MLP neurons of a small language model. Each row is named by its layer, matrix (gate and up: input weights) and neuron, and shows model dimensions 272-463. Each number is 128 + 24 x the weight over its row's rms, rounded and kept within 0 to 255. Numbers have three digits each. A neuron's up and down rows have the sign that makes its largest values positive.
After each neuron's rows, "fires in" lists the words (lower case) most often at its 100 highest values on Wikipedia text that the model never trained on; "fires after" lists the tokens most often just before its 100 highest values on Wikipedia text that the model never trained on.

L6.gate1230:139130103141123101083111060163082159111139111124102158105166114088116106149173157151128094116141130108098117145116108104118122152071127119177138132122129134136144129147201129116159121090114132156119142098114111119144127114117143107115153135147118107104141149153113135134159119126142124127129115104150149137150143180161146112119086114146145131156134130114111183118159117132158197120101173108131126187105086125129146148112127167069162118139111085105094140114094103126104146176113135120120119142123145159077101138068138170148144110116117153103094127147145133135124162101113146154
L6.up1230:147149135096119079139104128134095183156125097113124148142148115122116105107129157123141122143109128116099132125119076143117098126094120109169141167107136107116135115134133139124152130143114101130131144092114157200129125104134127117100152091134148124122156128150148168124162117134146121117122089117172144127137158147156142117089109107124137185163113158146137147135159087119173175192114112123124148144124148078161112141160125130107123133133118105104144137074127150163115131185173152074127091138096123143099160136117160148122140103081134126133125142120129129128146173098154111160
fires in: "and", "paradise"
fires after: ",", " Ca", "0", " Para"

L6.gate1290:109099140118104167132120113125140107123122158148105128142142112143117130170121151170130074096133072137113133122100108107087130096143152090110145104140123155133154149125118108098158109153130125190105101108128089122111150140108111110134096113140097136128072148100104130128098144113111157116100124132138136118146125115146134145136126128080099100124150113147119089144145117171109150150111130120120116119108141146134091111134121085111144129149079145115155201153116164142122127149121134145147142138111124073111161146145122181112126137063101144115088123116111143128128144085108094149
L6.up1290:134133148094137141099104111134143122159139122130116131145116159163137095131093125155130127119114128126100095115134128141137114141184130092119104123114159116145143122150134093097145182141108129148149109146116102091122133137132132152112092135130144149148085111082123137163077135129131193123129150133141146130101144123183141150131133105123120119131152137143154126134117138127150157129172157116155168110103163157132123139123153078136135095134134140097142073145146151159114148113142104133132141134121110105105131138142149131069138150088097131104133094103106157115135155097134113143
fires in: "2", "02", "32", "62", "23", "2002"
fires after: " ", "0", "3", "6", "."

L4.gate594:126138133126159193133141104183136114112151116091146147136123145092117104115091127153144113146152141151109151092109131079115111134129155122125122110143154139141146159161135116111068136115136115133125113142150138180105118100151132145179134145115158152104079114139141166131100143098124147134115129140138139132092107105117145135097130084116135098154160138125114151088164142119100150157100139145123130073156108124120142131091142142120123153135111120175131171184128131103131140124150120133127120119165147136099147147118131141154157133141146105122112124133113148115103162169126161101
L4.up594:119127113148157157154138086186111084134154107085146143124126136080107140121107135146152145118161141137127161142100102123119144104094156135138129112146129132150163152123139104114078106118118149160137100153141136157116127128156125140137094134067149111139077121135142166149103119111115151137088120126129141089133118124159103099130122096124117159181162117123148168083159138172134132128116097147093151100150086131129136121113139136105121118138129120174129170188135106123127133097137136106125137129146112124086157139139126154147156139137135086099126127150119133115149175191095141126
fires in: "22", "21"
fires after: "2"

L4.gate1289:103134104129128096100110126108064094111143115139116142107096083119109114102090125141119077155144123124132121104120116161137151157095142140151115106080153077094129128140101164180149124111097159127147118130122091125126122124089139153114101128119110103181105131157139123136135136121119096144147126132151136119126143101126060123109141144138176112116110135131139110142089131153149131104148078136135137171111128140137115130079113143103098128143160121115140131162141171130115133115131161108111169092135102123117123124132138118124112094116127140159134118161104106154137096117133136158
L4.up1289:127165159063132120099140107144161155145148157147130117110125132129127136125186135117124108139164139139177121141149137069105139063070085117121124129100088118100157107097144131118131099163126151099098147147148134107166150144127115141129148095097113108173133115144061152140145136113125134136157172190136110118175127153135108102141112111134118133116171118161125146127132120111158130177134111131090166141150137109113080122100136154127139175144157113096153174077111089069150085122116140113171148088154138116149152117122091110104112115130109130144112136126148162098168135160116119094
fires in: "2009", "2008", "2005", "2007", "2000"
fires after: "0"

L6.gate1645:184064107127149116067156115158086105125139122082123144150123088117139143152130133127137138133132114106147148061112178063103115146146160149142133142113122118116112157134131172129130107192132167114097119159135134095089134103120145104110143101121166104160102171153126147142102152083137132147130123123127155081145173121106121122169133148146115109167106165120132127123080117154157169155172113112113156116116101135149170122098116108084126166108137126111158147155131169138074113170129085092092169152151113120123121144110157181110200122135149139160140118165159134120132107078113129109
L6.up1645:094146094143133072166202105097133088138101091107152125110094194108142109122138136099143138120135130160133097106116141187119120131145124129104148163135106158155147100125143092155167138105101136142106113152118139114101141102128162094145121134126111135105138108116122135131116155120122130145144134106130153122107130135123138130084105122142183199109121133123091084131140125132109097114147119115123120137095131115127085124149130123141085070101139126132095114082093138114059108121152133135136167151121133134129120117127117145099088146092140127151128155126148168110163127168159143112
fires in: "january", "march", "may", "february", "april", "june"
fires after: " in", "In", " In", " on", " On", " the"

L4.gate210:148112116160164135125120142115121115083141168123071105151107118149102083117138128133108147129097104141105112103122150126122123127118125167087147106114097134102058121114102121163097131132129149152136101091109145108145139122114132140145091119163117122123124121156132160113143189094127123132144152161137151122129132114121138109099140111127118118085158120071167101166161131091135143151135152113135148155131144118118126116124085161150131067066105102106136124137103102098107106112161144164124134104089133125120152105107093131138133140103123103116143162075139109101141112118139114115
L4.up210:152141092161135146115128158144126119104145161115077119133101114131132080103150149116112126131074089147126097073104129099132125131108126178108157119124114142132056144111111124147126129153102137158135130109107134128171141127114157156162094125133147140143144121151137146099132188079133131164152157167146135132123154112110124100103131096138125119108151133078164109137143130136142133130155128114130151158130167123143120137139103175160148065072121117114139168143092096111087105102162150166113150110096157122119142135123109127158131137094130113134121151086138116112134105127138112104
fires in: "000", "2000", "500", "million", "2007"
fires after: "0", "9"

L9.gate641:158122114170148159166088128162138118139134126120161152116134139139102131105145143131062100145102151143099150126140134130127132115141136131104146141123136119114157079138161151116140135194112128114133115123077120108070136125147102118145164128153130151119098153087123111111112128146124128126130147130110140133146142096152134149084135137123106109127148108121182141164163152077123138147124114092151140130125087158153115184117096126132105135114141125159062113111174115152133105145127087102136132106097125138140137128164125142138174143152123101105154121156148131109107109091146118090
L9.up641:182113151143147180102132120154145143150140127152147142136098108103072118127090119162100081123129133136137091141148172121118096127123157071104123132141152166147161165129133174117082160184155101131113141134138099079088124154120077142166147121125138113084090125091105088111122128186112103109102136122123113111101118105133133142094076153120080099156161111122125117099122113111131135114132141113108139110100105138171121144140133148181120121089115155130112126114152111137124114103127085146141089121198127132107106097135073137137143144085175101120124129188087118128105113106134158149
fires in: "2", "20", "22", "21", "2000"
fires after: " ", " (", "1", "2", "9"

L4.gate1345:116113126137108119123095183099123125119111108133147140149156157141143144136136125109059122129127111172116137130126122087166103101110065172181130155124115119051114141136138112124183102098149148132109138088145112106140158123129178191123134157140108123122096138139131135159131142105156147124151132130115096142124145136123126115098172099116151130070107067130154120156117171122127175137164133144143168134122137101147171152142147129095132117132131080164141092114129090115140107109171104124107128108136111145128106151141156108106096091137135165137141113180148112181112125106100132113
L4.up1345:161112129150139125104107148105104120104161114061143142119176141114131182119095113101057131131120159160074107134162131099127121108124107183172138135112130073104086131135146101139204110130118170120119137134155125116141099128114156139107113126183108109075128141152144104170117131086157155134114118123109111130097161142131142126121118121117114125105108083117188148123153127110139161140127157141139168177118115103159128166132108143104145090108132117184099118137134110093112104151139126102120144123116088166111133134099153133123107081115113162158135106157126140160101120111110147125
fires in: "where", "which", "who", "whom", "help"
fires after: ",", " in", " to", " ("

L9.gate491:135125113148133062138123121132164137136145091081155150138137112122139164116104152159139114129126114123094127138152155145178100111161148152124128151160153129155073131115145078099080112140149157106129125155120123098101091084124142070161143121134098128111120138137104195145085141153091147113153122130140080159109124112087141077149169128157133104147123107088102115153128154113133125113159164150134114133109124153112180118152120121136140083097112111109153125124168149132162146121173138100111137136114130143173135127144141105123159119108166127094111124148136168083126157128091148099
L9.up491:106143137147145088125132089109140125125146100129132115178130140084127119125107121148165162126168140116132141180119185143155105112174099157109128149130132149190058118132123098105114105130096107063119136162154150073098082126152120115149145092114108122172131142128097123123106165183103115128123166133121118117115148095145120076100146105128095106150108085108126146176092141123178130123153138110143108109140155143070133098164139129124085080126123141114124142117129136103168154168102115122109190112111146138126104132135128107140143110105183117109129131174111107125104113082105120107
fires in: "the", "s", "his"
fires after: " was", " is", "'", " became", " as", ","

L9.gate115:162169129135134162125119153109139145142150109146160143137133176141136114148154101099119129141117135127128106103086138106150146128135140136072074150152150174136113079098103099148087110151103075119121120103139154153109083136142100139123107157108112124128146158147106115152173135142109102145148109162101117133113142113095177128096138181135179146173126140130128115127156107125154092138092126120113142133120109122120128074108131122152118121169131099090147117123129094152151127107192155138094190121146128125107085131150134121099115082149129167153097150120122112147122136114142102115
L9.up115:126177120115131128158127125101106132116153129103179135163117106143070135101139112130134114148156128102129131118147111101123098114094150140099181148109121137082104116131120115138152102100132095106103121087145146165101151112176112176146153144106133129139114119171134124082134138167141138180122074147113100186152139136132124154136116119152159123134093093091125116139146109131133113151113112099136148149102109140138107135113109117152146130108098079103142106107176155106113164161115128087103155123104121127101123123087112134115118123099102135085122188140155066109123131110137160123
fires in: "his", "and", "s", "her"
fires after: "'", " and", " with", " of", " by"

L6.gate33:100099142147132111122165164126109104139150107085120106127125167129149133078147124051124105125106154133114156122167130092135116108159119089118154149131108121112142125189081166122150101134119164138078113129144152155083075145078146114142151129164150140125113135100120134132128123133151159134093139102120104128131136130129068106151126146135144132122105093126086098091109112148095152145092147096136131126144128082136134118102141115143076101165127116150093147108105103149123148168155138135149141138138154088077093099122123151094139149147150151178114143146127143129115081098124119140
L6.up33:109119187181097140093139159141155153141117148138134118152151182127157137086119194127156108165143128104129151138135154111129137114100124127092178122142123083117142148171148155129134175094134146110130124119100135131136117140103124116123132111121110140114142129095110110104130114138133181154105152117123127134109132136151103108171133140147137107098135095134066109124120098145089147133114126139144110154130138153075128137164188156122151098146139087123108106092062143148131133122110101115149139106146162097104133117144125070128144118125121112132153108138109091106104118148141114149
fires in: "he", "and", "also", "who", "later"
fires after: ".", " He", ",", " and", " footballer"

L6.gate1393:155120090149086113123123115121150076117112125133134092114109133121161127116100118136108172110123083112127144172125144134143089148105147161091105167173135129146164153160152147116090156108142107120115116099154114138130174092129113117102098124109136143119096143144135108141143110105121114117122162172158146134151128157094090084165101119114104134157160168098109124148128115111185121183134148123174090116162118129173119150118162062129128148140112106058133149126131142115142157170160126151149108093086105117153141149108119154144132119112138173109135131163123153120160113179130098107
L6.up1393:128078094129152131112127105167150136149125117146117131093095182117159139077116144093147119149092119118158108134120153129113119181128130126136110137148096144093124167124096129126114134120149090101159134113154089121138131138134128112144140133145109140109114142132130150155110104146160102153111135120093128074114151111095102143107109134146133160113169139115141118156110155107119147142143135171103124135142094129152151138086151134092121096152177153094128105100071137113109167120136118083117115100093126114114157140105091100161157133124137144125117110144117127156121142116151119109
fires in: "september", "january", "march", "may", "april", "february"
fires after: "1", "2", "5", "8", "4", "3"

L4.gate883:111108104088141133099171059114112084154118128082124127117131117173142125161134099155133134111106134148106135138127145141112102109098108101104113127100139126119110141072120089192139119093139152151120100096096100095138128162151091155136121113130161167127135173144133105162110157168116105137158136136105132153134170146118113128099122105178106102097147117140143116143095156144121117154100144079156129166152141170173109098152112152111145165143130099131129131127093121105120135151116143131161144131147158129113113097151120140091134088140069119162136158128143169132142136166082105123
L4.up883:117145101100139109091163061095107091132146140064144137122125091175132113170131095143154121106101130148121131163116123134112102113104120108102108108104128136103146149086111107185146149076140131140116090113105105080148131170143099147138131129141150154132140166130112127146115140144114090144131156126104127146136169137118097118099106094174113101097151117162135121141092127121124083135110133076146112182161148183153108084140103133107117181133147094130131119115092119113135117157169138123152119135111132106097123077123107130096118086140100137179137146141127172104133122153072112123
fires in: "000", "500", "300"
fires after: "0", "5", ","

L9.gate48:107105111088163081116112123153189131121132110123092093112106126148126107112152125163103137103134104117135136080163135143119149112119148129112139109133119117123077155127096122123107065094097126127119166129132149089161166095151137118105095090152157143127127127167139154134141092081128128136140094111140143146106160118139080123138137140106106142142093138121109126131096100115183176070122121115140135168141110153148119141146094104158076087127097122106114152139134180122119129092128126115129120103130104159145185122133118113078103137126151139117133112093123120104091114141106142146
L9.up48:108116113129104131141172097129148140126107137141107114109124128170101139141129149124169142099152131061138135160135159172094133134111148107156099106157141148116140124119131147141117126132125121160152152123164140133174103092130099130086104112114103116137131122126085129136141127170146113142210063145134106137153160123094118107082154124117155135107129137145163142122105116103176120141129116114170123180126150182157141123151101110129116150119091141101129145176124119132132102179146121139117141141143115118104108162134121119134146170161135112133127157115131132123083138149118115132
fires in: "a", "as", "an"
fires after: " was", " as", " \"", " became", " is"